MLP neurons of a small language model. Each row is named by its layer, matrix (up: input weights; down: output weights) and neuron, and shows model dimensions 16-143. Each number is 200 + 40 x the weight over its row's rms, rounded and kept within 0 to 999.
After each neuron's rows, "fires in" lists the words (lower case) most often at its 100 highest values on Wikipedia text that the model never trained on. A number after a token or word is its count.

L3.up501,168,147,234,204,154,143,273,94,124,158,166,229,204,281,220,165,186,228,266,257,223,219,184,134,200,153,190,167,106,252,150,191,174,207,185,227,202,216,255,229,212,189,209,248,177,234,104,265,270,161,224,229,148,145,190,225,236,215,183,238,185,222,202,204,281,178,200,201,180,284,176,220,220,131,261,142,162,242,197,170,178,210,133,150,227,168,195,194,190,155,188,230,232,266,218,111,175,180,217,253,199,201,196,224,249,196,267,168,261,198,234,188,179,202,208,169,199,209,183,225,215,260,249,234,135,233,131,192
L3.down501,213,205,233,313,181,172,201,176,248,206,186,203,208,156,180,188,190,238,191,216,240,191,157,186,192,247,200,192,202,200,240,141,302,271,276,230,231,291,189,248,244,201,139,192,204,260,168,234,196,146,222,212,168,218,176,90,188,223,196,233,192,155,165,251,170,162,193,222,177,244,161,234,294,207,129,79,187,207,181,158,259,194,156,196,190,254,221,153,208,135,232,203,189,218,138,182,192,189,207,281,179,210,149,180,181,232,231,239,229,200,241,194,174,191,240,194,248,198,114,159,193,109,226,269,214,154,179,262
fires in: "by" 40, "career" 13, "century" 13, "votes" 6

L6.up564,245,232,228,197,194,121,214,245,292,222,210,139,255,173,192,196,172,151,228,185,244,93,203,244,122,177,217,196,140,216,215,116,194,194,189,239,159,218,157,171,173,191,187,227,236,143,264,254,243,228,167,189,203,265,148,236,170,230,233,195,146,167,198,140,166,202,201,169,174,147,228,219,236,173,167,173,214,153,200,174,157,114,173,192,132,282,178,163,229,226,289,241,218,163,217,140,200,150,168,239,189,143,163,182,252,212,211,197,154,155,163,167,199,222,168,254,199,137,180,254,182,193,166,203,126,253,190,233
L6.down564,201,169,155,233,191,215,231,196,134,125,221,160,217,242,216,262,258,165,159,227,168,150,192,183,173,193,175,158,217,186,193,168,206,227,180,186,230,268,237,180,233,196,151,186,197,276,182,144,262,249,295,241,160,148,154,264,200,220,188,262,185,268,259,195,186,177,239,238,167,211,184,180,178,156,184,263,168,198,180,202,231,147,129,220,142,195,201,211,233,130,235,213,139,161,133,203,220,228,223,236,250,234,169,244,210,260,146,168,171,260,206,257,219,249,193,248,280,231,174,126,213,132,167,164,132,199,137,239
fires in: "of" 22, "hun" 13, "in" 9, "phi" 4, "2015" 4

L9.up598,133,244,235,159,242,239,95,275,174,285,250,185,236,260,201,191,208,244,219,162,246,142,227,185,121,199,163,221,177,157,189,114,132,300,199,238,266,224,208,217,214,167,230,190,184,173,198,169,217,221,190,192,219,198,139,233,202,253,120,264,185,198,259,169,219,185,198,198,186,202,267,171,242,200,200,300,193,235,175,159,198,204,219,167,134,260,166,116,213,179,190,178,191,171,168,211,169,247,191,208,187,214,248,204,107,177,214,231,196,227,250,248,209,187,219,234,187,225,159,165,109,181,181,215,156,186,236,239
L9.down598,216,173,168,216,114,140,143,112,253,165,183,230,194,200,175,202,136,158,202,230,222,154,227,240,207,227,228,213,229,225,173,218,216,158,235,163,208,235,207,190,217,218,203,231,182,217,181,207,82,215,207,201,216,251,251,210,184,213,195,217,117,181,218,175,260,248,259,184,231,233,171,200,227,157,164,118,179,277,244,269,167,205,265,181,206,189,199,230,202,187,222,267,187,189,225,175,213,218,176,188,209,176,217,250,237,84,175,185,196,231,82,178,204,183,236,142,177,153,129,167,163,159,151,149,180,223,224,253
fires in: "and" 40, "i" 8, "if" 7

L9.up346,238,235,133,208,178,221,183,206,278,205,160,205,144,192,193,308,251,205,216,193,143,175,154,230,217,130,182,270,154,215,164,166,168,243,216,155,158,279,231,167,177,198,201,196,186,210,205,302,128,177,181,241,222,112,255,256,186,238,253,214,211,182,245,169,199,237,130,121,207,211,196,173,213,248,119,223,195,165,198,226,258,239,194,184,177,226,211,175,227,165,127,219,214,132,242,192,168,259,254,158,223,167,144,204,240,202,194,174,164,177,170,228,132,161,148,186,140,259,192,142,164,131,232,148,207,198,124,131
L9.down346,249,252,238,198,200,207,252,251,266,176,173,200,208,208,241,192,267,220,210,172,147,150,182,161,225,249,115,196,218,213,209,227,176,327,202,151,159,245,178,226,246,180,195,217,181,274,128,227,189,263,202,198,134,283,201,210,216,250,139,186,179,156,160,185,186,187,150,197,221,197,155,219,105,199,133,281,239,180,231,240,171,210,167,151,239,145,192,196,211,204,208,176,209,197,256,140,254,95,167,228,273,180,140,229,259,211,199,245,163,255,237,193,262,237,194,189,150,171,134,230,240,243,149,181,200,183,159,271
fires in: "to" 48, "memory" 4

L3.up609,175,205,191,200,235,204,201,169,123,185,181,182,156,160,245,234,243,194,232,214,181,202,103,194,195,163,149,247,136,173,168,176,167,149,183,163,163,205,178,119,123,182,230,222,176,297,212,202,211,123,160,250,145,172,216,168,224,286,129,236,238,247,216,193,236,180,203,214,165,255,143,234,259,149,179,197,193,273,300,131,207,128,244,286,267,145,163,186,201,224,222,248,230,182,235,98,222,247,191,217,247,174,172,226,198,248,221,216,224,205,203,184,239,213,192,195,210,191,194,218,248,195,242,232,206,184,243,190
L3.down609,236,204,202,178,202,193,128,255,149,153,225,187,164,191,131,186,215,188,142,157,263,159,148,153,195,177,234,220,203,210,165,162,185,226,133,202,158,185,188,160,195,175,206,198,242,245,215,253,154,291,243,282,182,164,236,241,234,200,226,282,198,216,111,104,311,225,182,217,235,184,218,277,192,168,144,211,214,244,271,186,189,216,286,236,152,204,156,236,158,197,215,254,150,179,285,231,177,194,129,180,202,172,178,144,210,218,199,217,163,117,223,196,191,188,198,256,210,221,198,253,202,206,143,117,185,268,230,264
fires in: "century" 14, "war" 12, "period" 9, "9" 6, "place" 6, "career" 4

L9.up182,162,199,184,287,205,188,159,242,202,232,153,196,254,184,194,213,219,254,180,154,197,204,238,162,215,225,251,233,220,143,220,113,218,185,174,161,249,264,222,179,165,209,221,178,253,230,219,199,229,198,229,192,257,215,174,266,150,218,110,120,195,174,210,225,228,254,178,155,206,218,248,221,262,183,174,206,212,215,234,234,212,214,220,153,144,217,234,246,220,170,258,163,203,158,171,259,233,176,268,172,205,165,184,126,234,195,163,227,162,125,256,189,232,199,207,234,92,156,166,252,253,224,173,169,197,188,157,181
L9.down182,207,184,297,195,217,210,233,195,195,270,175,107,143,209,156,151,164,258,149,265,192,129,235,181,165,170,177,230,155,273,157,238,162,226,197,208,146,207,152,204,177,194,233,163,194,235,216,154,174,187,265,199,159,210,172,322,190,315,221,173,216,207,176,210,181,212,213,205,212,165,238,202,137,230,158,201,248,240,222,236,255,150,225,240,258,170,183,248,183,153,117,190,160,230,169,180,223,189,175,266,230,184,199,250,278,219,131,230,209,242,198,207,172,208,195,205,249,152,141,205,209,151,142,142,200,217,208,192
fires in: "and" 21, "to" 20, "born" 11, "head" 7, "former" 5

L4.up357,118,219,241,238,233,143,268,229,269,186,179,221,170,229,131,187,231,165,225,244,195,193,279,206,212,205,194,165,191,222,164,180,164,195,228,162,211,224,259,108,211,213,203,179,175,290,199,227,256,134,245,169,255,150,237,237,257,182,273,175,251,203,235,169,221,243,170,125,204,217,196,271,154,234,215,184,209,208,257,125,190,192,187,177,114,179,231,230,150,218,166,180,200,230,214,215,200,159,197,190,266,161,225,213,160,192,147,219,145,169,150,229,146,192,143,185,200,147,199,185,247,167,196,210,203,191,235,249
L4.down357,204,199,238,201,169,207,187,204,243,257,224,202,199,230,220,170,253,222,209,184,224,153,113,178,131,182,180,241,173,232,251,182,209,166,224,286,130,229,155,264,207,172,232,218,248,176,240,247,197,204,149,224,174,167,195,192,138,156,145,230,161,176,189,218,187,256,234,228,165,233,195,210,187,198,264,136,216,128,212,185,162,226,206,184,234,219,173,219,223,161,254,160,185,205,270,182,175,157,197,262,199,278,184,208,195,176,237,184,229,222,223,217,272,243,194,188,143,240,171,259,137,215,314,165,169,198,203,216
fires in: "one" 49, "each" 7, "and" 5

L11.up497,205,150,254,255,242,185,149,135,209,122,166,181,245,163,144,237,219,176,188,194,205,124,257,157,227,207,243,253,270,254,180,235,189,181,193,227,213,238,191,183,166,267,176,130,223,156,187,242,165,231,200,171,150,174,154,211,195,195,228,136,281,186,197,232,239,157,209,205,218,231,197,181,195,235,176,229,210,199,213,159,214,203,224,93,197,201,179,192,268,201,239,138,220,126,210,105,258,262,256,265,160,189,210,190,170,205,188,152,200,120,183,237,171,216,207,185,170,140,119,195,190,200,176,154,178,278,216,273
L11.down497,201,140,234,215,232,216,83,174,260,189,153,244,193,167,120,195,201,227,267,150,128,173,214,199,155,125,210,264,153,211,199,221,87,219,215,216,115,247,281,200,225,224,271,172,233,192,151,231,226,192,202,183,155,139,127,347,155,165,224,206,188,207,288,205,180,188,158,148,231,205,196,158,269,166,158,213,195,243,207,153,189,265,166,177,193,191,237,193,233,273,210,207,207,205,195,205,207,188,214,195,161,183,202,182,178,206,185,178,219,181,226,252,193,199,253,241,195,210,134,132,199,196,199,191,231,271,202,216
fires in: "to" 57, "with" 9

L6.up212,249,177,153,211,211,224,243,199,107,192,163,184,224,154,258,251,158,181,158,172,193,144,161,212,198,216,225,177,186,149,202,140,233,214,223,196,215,175,202,200,187,223,170,160,130,266,199,182,210,204,115,169,246,214,253,129,204,186,202,132,217,163,219,229,274,189,213,257,253,248,184,158,230,99,192,207,229,190,226,172,238,236,236,220,270,118,142,231,171,195,192,216,221,171,212,180,181,173,222,244,153,133,141,228,145,258,167,193,158,247,204,216,283,248,297,158,180,311,205,170,199,201,283,218,157,289,222,224
L6.down212,150,159,152,174,263,225,150,186,210,255,151,178,205,160,192,197,151,179,151,214,208,191,177,185,200,178,180,211,226,203,207,280,221,219,249,210,137,223,166,196,161,242,230,232,198,241,182,198,249,116,218,197,208,259,192,180,221,173,175,290,145,230,196,246,163,204,179,172,250,213,158,132,192,230,241,162,301,238,186,279,211,228,210,246,218,215,212,177,215,255,173,218,190,152,215,218,226,146,200,179,253,159,230,192,201,256,294,211,155,129,278,108,176,192,187,197,174,230,178,162,202,163,198,266,204,150,271,235
fires in: "march" 18, "february" 9, "january" 9, "male" 7, "april" 7, "billion" 4

L6.up371,180,278,264,196,263,242,141,245,308,132,235,221,233,224,214,200,193,209,159,230,182,157,160,142,258,193,211,211,213,257,213,164,183,189,212,255,154,256,219,206,204,228,243,186,210,224,169,229,164,131,207,187,201,258,144,190,215,167,127,223,249,181,141,250,224,191,166,170,237,214,248,260,201,156,113,189,200,185,189,184,206,230,166,141,183,191,235,141,233,238,187,159,241,230,209,128,190,211,222,237,240,279,257,189,220,231,176,202,208,166,197,240,183,203,138,188,190,178,202,143,147,199,169,231,201,230,136,217
L6.down371,250,176,209,162,230,188,120,162,214,130,237,208,219,189,237,227,169,175,174,199,168,208,221,114,225,141,215,160,275,257,192,192,151,161,177,200,183,251,209,186,231,236,282,126,262,276,153,200,189,150,195,195,234,236,153,232,278,186,249,157,179,202,204,205,200,168,164,213,239,209,159,230,233,202,211,316,218,277,191,230,236,293,219,155,260,226,223,198,219,210,255,185,248,154,176,144,205,210,128,189,258,201,196,147,251,171,131,184,207,237,200,231,224,216,137,186,109,213,208,168,260,196,147,210,213,220,234,161
fires in: "to" 64, "ll" 4

L3.up239,193,285,222,203,152,193,232,202,203,157,225,184,176,199,197,113,183,271,324,295,236,251,184,219,224,277,179,203,200,159,217,162,226,186,224,172,195,169,269,218,231,166,251,222,188,218,253,249,282,117,213,181,245,160,176,174,174,257,224,240,157,133,266,248,234,201,223,174,158,165,224,195,220,167,181,208,221,258,222,164,220,257,167,183,227,173,215,192,183,162,230,232,242,179,227,186,244,141,169,276,217,237,181,159,207,268,171,177,124,271,227,182,171,269,200,187,190,212,171,209,248,195,220,267,198,205,178,283
L3.down239,166,204,174,224,152,204,253,192,233,163,132,175,164,217,197,159,234,220,260,237,243,271,181,167,162,211,168,158,210,223,263,159,264,236,283,161,175,214,219,257,282,226,222,138,214,257,229,255,235,168,143,234,217,162,170,189,167,218,201,206,238,129,175,215,233,155,220,178,153,170,163,166,276,201,145,142,269,255,269,138,292,185,152,176,222,191,244,236,250,188,143,186,226,231,202,200,191,151,259,278,190,218,156,171,132,185,175,209,150,212,188,242,145,242,221,153,222,226,173,177,238,159,202,215,189,171,163,236
fires in: "his" 49, "who" 15, "she" 13, "they" 9, "her" 6, "he" 4

L8.up78,242,277,234,186,243,170,161,180,154,166,179,198,205,283,239,156,152,185,200,153,202,200,214,163,224,132,221,238,172,219,245,157,152,231,186,168,148,171,159,174,284,266,169,164,237,205,189,154,231,120,165,171,270,179,140,230,247,145,206,230,184,60,180,280,223,188,263,175,241,258,182,180,215,189,147,240,204,173,114,227,244,231,164,215,239,242,172,188,244,164,129,220,247,170,229,231,185,225,197,223,158,231,195,190,95,211,154,248,176,193,208,259,163,193,192,190,124,146,245,234,228,177,211,203,252,206,188,151
L8.down78,257,250,265,164,218,241,199,212,204,182,168,167,215,242,230,179,135,163,181,196,206,235,260,150,224,133,162,249,199,178,238,183,243,198,188,221,224,237,167,152,175,296,308,211,217,189,254,162,256,113,183,242,279,213,179,266,191,177,222,234,188,140,206,179,209,182,252,130,210,245,174,142,193,246,183,254,219,210,166,213,202,220,156,175,291,187,221,260,218,147,78,265,234,137,224,196,170,205,161,222,215,171,216,208,158,241,189,197,160,171,209,260,187,176,179,187,152,201,243,195,281,167,179,188,194,236,143,185
fires in: "who" 33, "which" 14, "it" 10, "that" 8, "and" 8, "they" 7

L3.up539,230,229,235,245,205,189,235,180,140,158,133,176,176,183,241,225,272,194,225,227,179,223,198,168,193,286,206,258,229,210,274,187,188,179,201,220,235,151,202,167,140,201,179,178,187,162,153,207,190,194,155,186,122,175,194,205,177,264,226,109,224,236,222,164,233,244,240,224,224,205,273,235,166,205,237,214,266,252,242,150,169,187,226,227,167,232,195,178,146,167,254,243,158,210,213,133,247,149,228,174,197,158,164,133,217,207,135,250,193,213,151,226,178,150,270,222,241,261,199,265,265,255,206,289,186,190,141,261
L3.down539,208,226,157,220,156,188,222,183,165,184,253,194,209,165,172,225,241,193,266,194,189,226,236,124,168,228,180,185,143,207,229,241,190,194,55,229,161,125,225,154,223,170,267,202,216,185,232,172,243,239,174,200,145,222,171,337,146,222,265,140,161,241,213,134,191,194,219,183,210,142,236,245,187,224,193,210,174,253,232,164,115,191,199,119,156,224,184,156,200,174,174,203,201,218,191,174,197,251,222,125,189,144,221,185,216,237,208,190,243,197,211,216,197,114,251,168,219,287,256,201,215,206,212,213,189,219,206,216
fires in: "his" 63, "its" 31, "their" 4

L4.up35,216,222,235,117,242,149,167,144,146,216,199,146,166,189,247,169,190,243,198,236,236,192,137,151,119,196,257,235,187,249,236,129,167,157,182,157,118,187,195,219,141,241,179,220,265,227,225,263,165,168,221,188,215,218,180,219,214,134,174,243,209,168,149,172,210,97,159,148,137,205,256,229,191,211,180,160,241,141,201,163,251,232,193,237,226,204,156,209,221,182,210,234,131,193,226,189,239,178,213,208,226,161,289,203,225,186,223,176,191,214,155,191,207,244,219,99,136,211,226,159,194,185,192,195,176,200,156,181
L4.down35,104,177,263,179,303,188,199,139,270,180,184,177,209,191,154,151,230,293,238,206,267,162,188,120,233,250,120,241,131,188,246,197,237,167,112,189,157,200,217,250,219,196,194,271,213,165,175,208,204,224,241,194,207,173,251,197,186,207,192,213,219,194,221,172,247,191,192,147,155,244,192,193,214,228,182,210,215,198,171,202,176,180,200,282,210,162,192,203,247,263,267,164,78,203,166,181,187,234,156,205,212,182,262,237,218,141,228,176,227,176,198,169,182,163,206,190,188,213,225,160,245,247,183,186,281,190,176,191
fires in: "an" 35, "from" 6, "external" 4, "disease" 4, "anomic" 4, "to" 4

L7.up443,182,219,264,222,205,200,226,168,161,193,207,156,160,169,205,256,213,136,215,181,220,210,188,189,145,210,223,160,170,238,288,226,166,171,181,150,173,215,248,125,217,174,151,150,180,173,198,187,212,132,220,233,107,165,245,214,212,139,231,214,214,224,237,177,192,222,232,224,197,269,287,236,215,182,274,205,194,197,184,130,167,139,132,232,123,206,233,127,229,178,208,157,216,235,201,216,190,189,186,216,82,204,222,200,277,237,167,218,157,173,219,114,200,199,108,199,216,162,245,226,209,106,207,250,201,169,150,228
L7.down443,229,177,170,227,260,186,172,204,207,204,246,187,177,239,165,159,189,244,168,228,199,209,235,186,208,195,151,274,232,168,166,223,186,205,155,197,88,220,171,326,162,125,261,163,180,182,274,213,255,199,240,182,208,224,154,207,194,166,181,152,185,192,209,227,200,181,169,168,140,176,196,187,109,206,195,205,156,259,198,273,135,177,216,144,275,227,261,246,286,205,152,205,194,147,191,154,259,266,145,216,249,171,196,180,219,156,190,168,278,222,158,213,252,310,256,232,159,231,190,190,225,214,120,171,148,203,179,185
fires in: "and" 84

L4.up494,156,232,258,222,214,222,241,201,225,221,206,236,196,193,258,184,165,199,197,185,179,196,202,202,229,256,230,261,174,164,244,152,187,154,159,198,178,123,156,194,130,183,256,140,158,156,279,204,208,168,190,177,255,155,143,222,242,270,89,242,185,159,208,239,240,297,124,198,207,241,178,199,204,172,150,192,201,195,236,147,244,175,120,263,226,194,231,159,141,212,220,154,210,159,205,214,214,180,297,239,92,263,207,143,221,244,150,222,138,136,212,234,192,200,207,200,224,222,222,256,235,168,177,242,216,220,234,170
L4.down494,215,265,124,185,229,186,197,205,173,217,211,198,128,228,177,244,226,193,254,147,171,184,133,229,220,134,130,199,162,236,181,246,196,173,219,127,161,180,121,174,199,206,200,156,121,218,89,148,211,159,204,188,220,161,145,235,230,216,192,235,191,231,227,248,194,294,177,172,234,154,245,199,132,202,189,155,206,155,184,246,161,221,194,191,182,181,213,259,205,178,243,212,204,170,222,202,245,285,228,236,194,240,140,211,194,166,147,116,244,222,262,179,236,237,130,225,174,135,232,218,251,181,198,208,186,277,236,227
fires in: "but" 57, "who" 8, "and" 6, "so" 5

L4.up378,236,210,238,170,188,127,187,121,163,214,221,205,201,173,217,345,194,235,184,212,212,214,202,206,186,205,233,225,216,256,162,258,236,186,145,214,192,196,279,193,216,157,176,214,205,179,187,200,231,236,223,192,228,138,163,231,117,229,209,150,224,135,218,317,103,165,164,212,170,248,219,151,214,246,177,240,256,137,111,235,313,170,178,240,163,210,182,226,181,263,182,165,267,191,157,165,171,168,179,219,202,182,232,96,234,218,200,198,195,172,197,146,161,221,231,210,249,208,214,262,156,160,168,195,194,191,221,258
L4.down378,171,151,230,213,227,173,198,192,186,197,151,263,140,225,198,214,229,276,225,246,93,224,139,216,202,197,192,203,205,259,137,213,168,246,106,205,275,284,207,232,171,213,251,246,165,228,208,184,251,143,272,216,277,125,187,273,178,182,235,200,174,256,165,200,192,248,194,245,216,260,220,171,78,169,220,263,201,265,245,234,155,230,195,139,203,141,250,213,186,252,131,158,217,225,201,184,212,207,243,255,204,176,210,143,164,153,154,177,165,145,201,239,206,156,217,214,193,206,167,166,178,225,165,239,256,242,183,173
fires in: "of" 54, "born" 17, "featuring" 5, "folding" 4, "old" 4

L3.up360,221,107,200,172,188,151,196,213,233,177,174,203,201,248,177,247,174,182,237,154,228,201,207,169,224,228,208,194,221,234,151,192,203,210,172,177,206,275,182,119,213,126,169,151,169,202,171,193,181,214,207,228,198,170,145,219,175,230,108,252,264,226,168,226,164,215,139,216,185,244,158,240,139,211,255,226,227,234,194,210,201,180,256,290,184,231,124,91,215,162,238,180,187,228,217,190,129,245,182,182,140,223,225,193,207,156,196,235,249,263,218,222,232,172,213,218,199,226,238,218,256,236,260,256,175,163,220,196
L3.down360,184,161,243,226,194,171,231,184,214,199,142,202,178,230,232,219,193,190,222,169,212,157,229,179,128,206,243,185,223,247,168,208,244,232,202,241,202,196,196,136,249,215,125,130,227,249,191,224,240,184,198,275,192,199,218,100,212,265,179,202,297,238,189,274,193,219,139,238,225,196,222,225,184,187,256,132,134,261,181,187,231,138,217,189,185,232,160,155,208,192,215,141,194,211,278,276,195,279,200,224,176,240,219,128,179,210,163,256,212,194,249,209,207,148,210,138,191,236,185,171,204,170,232,272,239,135,197,192
fires in: "service" 13, "russian" 10, "background" 8, "poland" 8, "navy" 7, "birth" 6

L3.up235,120,248,150,226,191,169,263,213,199,208,242,215,169,179,154,267,152,240,222,264,191,281,189,227,160,209,197,255,178,195,190,184,209,252,193,204,125,202,232,178,144,211,194,202,155,210,200,187,254,192,180,183,243,177,166,238,178,222,214,216,162,214,288,198,242,201,152,173,80,241,234,233,212,178,171,187,139,260,147,192,269,173,172,248,150,199,203,145,290,167,186,166,217,262,234,152,170,138,187,157,209,244,161,99,205,204,187,115,220,217,236,167,151,207,177,213,245,140,178,197,155,231,198,206,120,189,179,210
L3.down235,185,279,183,227,232,226,214,140,216,194,202,209,152,208,214,203,178,184,263,189,212,230,211,193,172,265,186,228,184,147,242,242,141,219,115,189,175,276,195,154,170,223,165,217,152,179,222,123,136,185,150,187,203,233,189,233,221,239,143,189,197,160,209,239,215,169,232,175,225,217,209,236,154,247,191,194,199,184,232,185,182,179,182,240,158,196,207,179,221,119,236,261,156,172,197,225,267,177,239,235,212,231,166,138,245,161,162,150,199,263,225,175,205,192,194,236,258,160,132,157,252,199,253,171,120,129,259,194
fires in: "university" 18, "century" 17, "died" 9, "graduated" 6, "however" 6

L3.up143,258,194,264,227,192,254,286,172,158,275,223,183,161,199,203,226,164,207,219,227,179,217,224,209,258,216,198,167,184,284,169,172,210,204,201,214,210,154,177,213,262,197,177,170,211,266,164,188,265,206,165,187,233,161,203,194,155,217,230,155,149,199,212,151,190,250,155,156,212,206,202,199,212,187,184,119,184,253,284,249,164,202,225,187,202,188,273,111,243,126,274,283,145,207,219,163,197,196,206,226,205,231,219,115,173,208,176,159,235,89,180,225,172,224,220,203,164,183,186,204,217,246,155,226,173,193,197,205
L3.down143,218,159,249,220,113,219,256,178,159,219,227,275,151,236,217,256,196,201,163,231,258,240,238,224,215,224,207,200,172,307,243,157,199,221,239,223,155,186,202,215,196,182,151,194,253,290,197,302,253,169,176,230,246,163,132,119,193,232,208,186,200,149,200,199,221,217,234,204,214,167,195,214,233,148,94,88,190,197,264,239,215,164,161,173,167,219,229,144,307,192,228,201,181,228,221,192,165,215,250,212,151,233,198,122,156,223,197,216,208,177,166,263,126,207,263,229,183,159,122,212,204,287,216,202,168,208,196,150
fires in: "total" 20, "born" 15, "died" 9, "married" 7, "graduated" 7, "raised" 7

L6.up225,193,213,216,197,215,161,203,139,215,126,210,223,228,145,172,174,230,250,182,179,158,228,126,141,246,247,121,213,157,123,292,157,228,236,160,198,219,178,244,263,165,247,215,166,239,204,246,268,211,218,184,235,164,151,212,241,200,240,165,215,282,191,208,167,162,283,232,204,196,178,166,168,217,223,248,233,234,155,210,213,187,116,220,197,197,171,152,165,173,239,223,203,153,174,233,164,230,194,151,202,219,200,121,108,225,191,196,254,191,237,178,197,185,252,243,214,199,250,147,196,230,165,184,266,156,175,190,228
L6.down225,226,145,279,222,178,217,182,201,132,260,308,206,174,163,219,185,239,184,256,252,182,267,198,223,167,187,199,203,268,155,164,201,232,226,147,216,181,178,200,228,235,174,237,217,195,175,277,197,206,220,257,184,264,204,190,306,171,256,233,200,198,208,236,214,219,255,220,163,157,151,190,220,231,143,193,274,191,226,211,126,119,189,231,135,166,195,207,254,201,244,219,145,173,146,239,173,223,186,245,210,191,133,248,134,162,237,301,266,194,208,189,189,175,175,173,219,167,162,181,231,198,135,244,175,156,274,186,226
fires in: "the" 31, "s" 20, "his" 16, "their" 14, "its" 4

L4.up147,209,243,209,222,162,161,134,174,204,201,252,210,234,198,201,207,239,234,207,329,174,185,194,214,208,212,198,254,214,186,175,195,159,207,190,157,179,153,118,136,141,188,185,211,167,156,216,238,174,231,156,229,152,197,195,122,226,252,214,231,238,171,149,148,252,173,273,151,231,151,206,123,237,229,181,223,167,216,262,104,203,161,203,140,230,198,138,119,215,216,256,158,260,177,208,152,181,200,215,215,136,191,164,174,178,278,153,255,192,133,200,178,134,142,190,194,185,255,202,216,215,212,198,278,219,201,163,232
L4.down147,150,193,222,227,125,156,138,177,130,157,190,191,230,178,181,195,260,247,226,227,183,266,316,179,177,197,246,195,192,146,130,194,249,204,150,147,169,166,192,147,156,154,251,187,210,217,263,254,210,264,130,220,192,174,203,242,252,267,135,226,240,221,217,123,241,226,223,154,238,133,124,177,240,231,174,185,164,223,214,196,169,185,216,149,209,198,159,229,226,202,221,131,257,230,217,138,162,174,191,212,120,150,196,181,253,202,162,232,226,98,253,233,209,169,239,208,170,205,233,221,226,228,219,240,221,219,248,298
fires in: "her" 55, "his" 38

L4.up442,186,160,183,204,267,219,193,319,237,207,220,259,179,204,158,236,240,137,212,204,277,180,185,211,225,205,156,83,219,155,187,119,199,160,176,200,286,217,168,141,169,164,173,254,184,208,258,223,217,150,160,177,234,180,198,222,174,205,192,180,205,194,213,174,210,278,230,179,205,159,187,180,174,228,226,236,207,191,221,248,177,166,251,229,75,161,213,171,233,230,194,243,232,224,202,157,204,206,231,150,183,185,187,234,156,180,182,196,183,195,234,170,255,232,233,115,193,164,166,246,238,293,155,235,256,165,239,238
L4.down442,167,177,187,217,198,173,184,228,240,173,174,192,223,159,108,217,128,206,197,239,170,157,102,237,243,160,210,212,218,133,203,128,225,229,130,198,227,210,180,226,190,162,200,259,215,163,201,209,183,243,129,148,230,202,161,303,213,160,211,238,184,200,157,233,241,180,244,135,185,187,151,188,241,131,220,198,313,193,319,225,144,161,191,178,194,179,205,170,273,222,233,198,216,193,277,199,180,228,201,184,219,170,266,175,181,243,130,217,123,200,216,207,254,209,208,173,125,236,233,214,256,160,178,168,191,230,172,244
fires in: "on" 15, "under" 13, "by" 6, "head" 6, "redistricted" 5, "species" 5

L8.up123,158,146,218,200,208,219,191,158,237,231,164,150,133,175,203,224,149,83,233,193,163,231,177,212,171,246,146,229,241,257,210,229,247,211,181,272,223,188,258,137,167,224,197,190,173,220,223,229,206,86,178,131,193,186,184,237,220,189,210,215,220,254,272,192,139,250,242,181,191,242,216,202,220,179,230,210,190,160,212,172,225,144,197,179,226,137,218,182,188,201,141,283,190,293,227,136,210,174,207,182,220,153,145,214,151,195,212,257,215,120,119,143,162,231,175,209,191,184,140,252,199,197,310,193,239,205,165,163
L8.down123,253,198,170,163,251,203,263,114,290,185,236,187,214,199,156,182,243,213,164,195,248,284,319,220,171,187,202,176,227,137,212,207,230,167,247,216,145,179,149,203,197,212,257,181,218,159,207,184,230,198,135,226,219,158,158,283,198,229,136,125,179,205,227,208,156,217,193,184,180,227,166,224,230,227,142,175,252,142,206,153,281,184,208,209,248,260,192,135,195,261,222,195,252,218,207,235,220,184,183,189,186,242,171,265,186,181,265,222,171,153,211,193,214,216,208,179,253,197,213,242,186,272,189,147,157,252,163,107
fires in: "for" 23, "the" 16, "first" 10, "one" 7, "that" 6

L4.up193,198,234,187,172,165,117,238,153,206,237,90,207,172,238,142,290,207,207,167,221,209,171,196,191,198,185,180,159,182,247,132,169,181,256,154,193,194,219,226,228,170,163,204,134,159,241,205,193,202,230,156,193,194,163,226,252,234,149,250,262,211,179,205,182,196,256,120,292,212,212,208,227,209,197,192,233,229,174,174,105,226,169,189,204,228,145,163,220,196,239,221,186,206,238,214,241,257,176,211,176,152,131,210,264,228,148,234,243,238,185,266,228,196,226,200,77,231,212,221,224,199,199,153,227,188,181,189,257
L4.down193,205,202,213,182,245,144,198,215,151,212,145,219,247,245,220,175,185,157,174,175,166,143,188,174,261,185,123,190,221,258,209,201,164,195,142,246,198,241,137,163,227,228,192,242,251,226,209,191,277,233,213,133,270,191,236,211,186,202,161,185,186,223,111,214,174,178,241,270,266,221,194,175,201,184,186,181,165,179,230,183,160,291,217,159,239,259,103,226,195,222,239,182,129,202,222,163,182,184,188,224,253,151,216,201,210,180,266,177,191,212,125,204,179,162,121,267,170,180,151,192,180,243,155,199,124,267,193,265
fires in: "one" 26, "a" 19, "q" 8, "any" 6, "ave" 5, "api" 4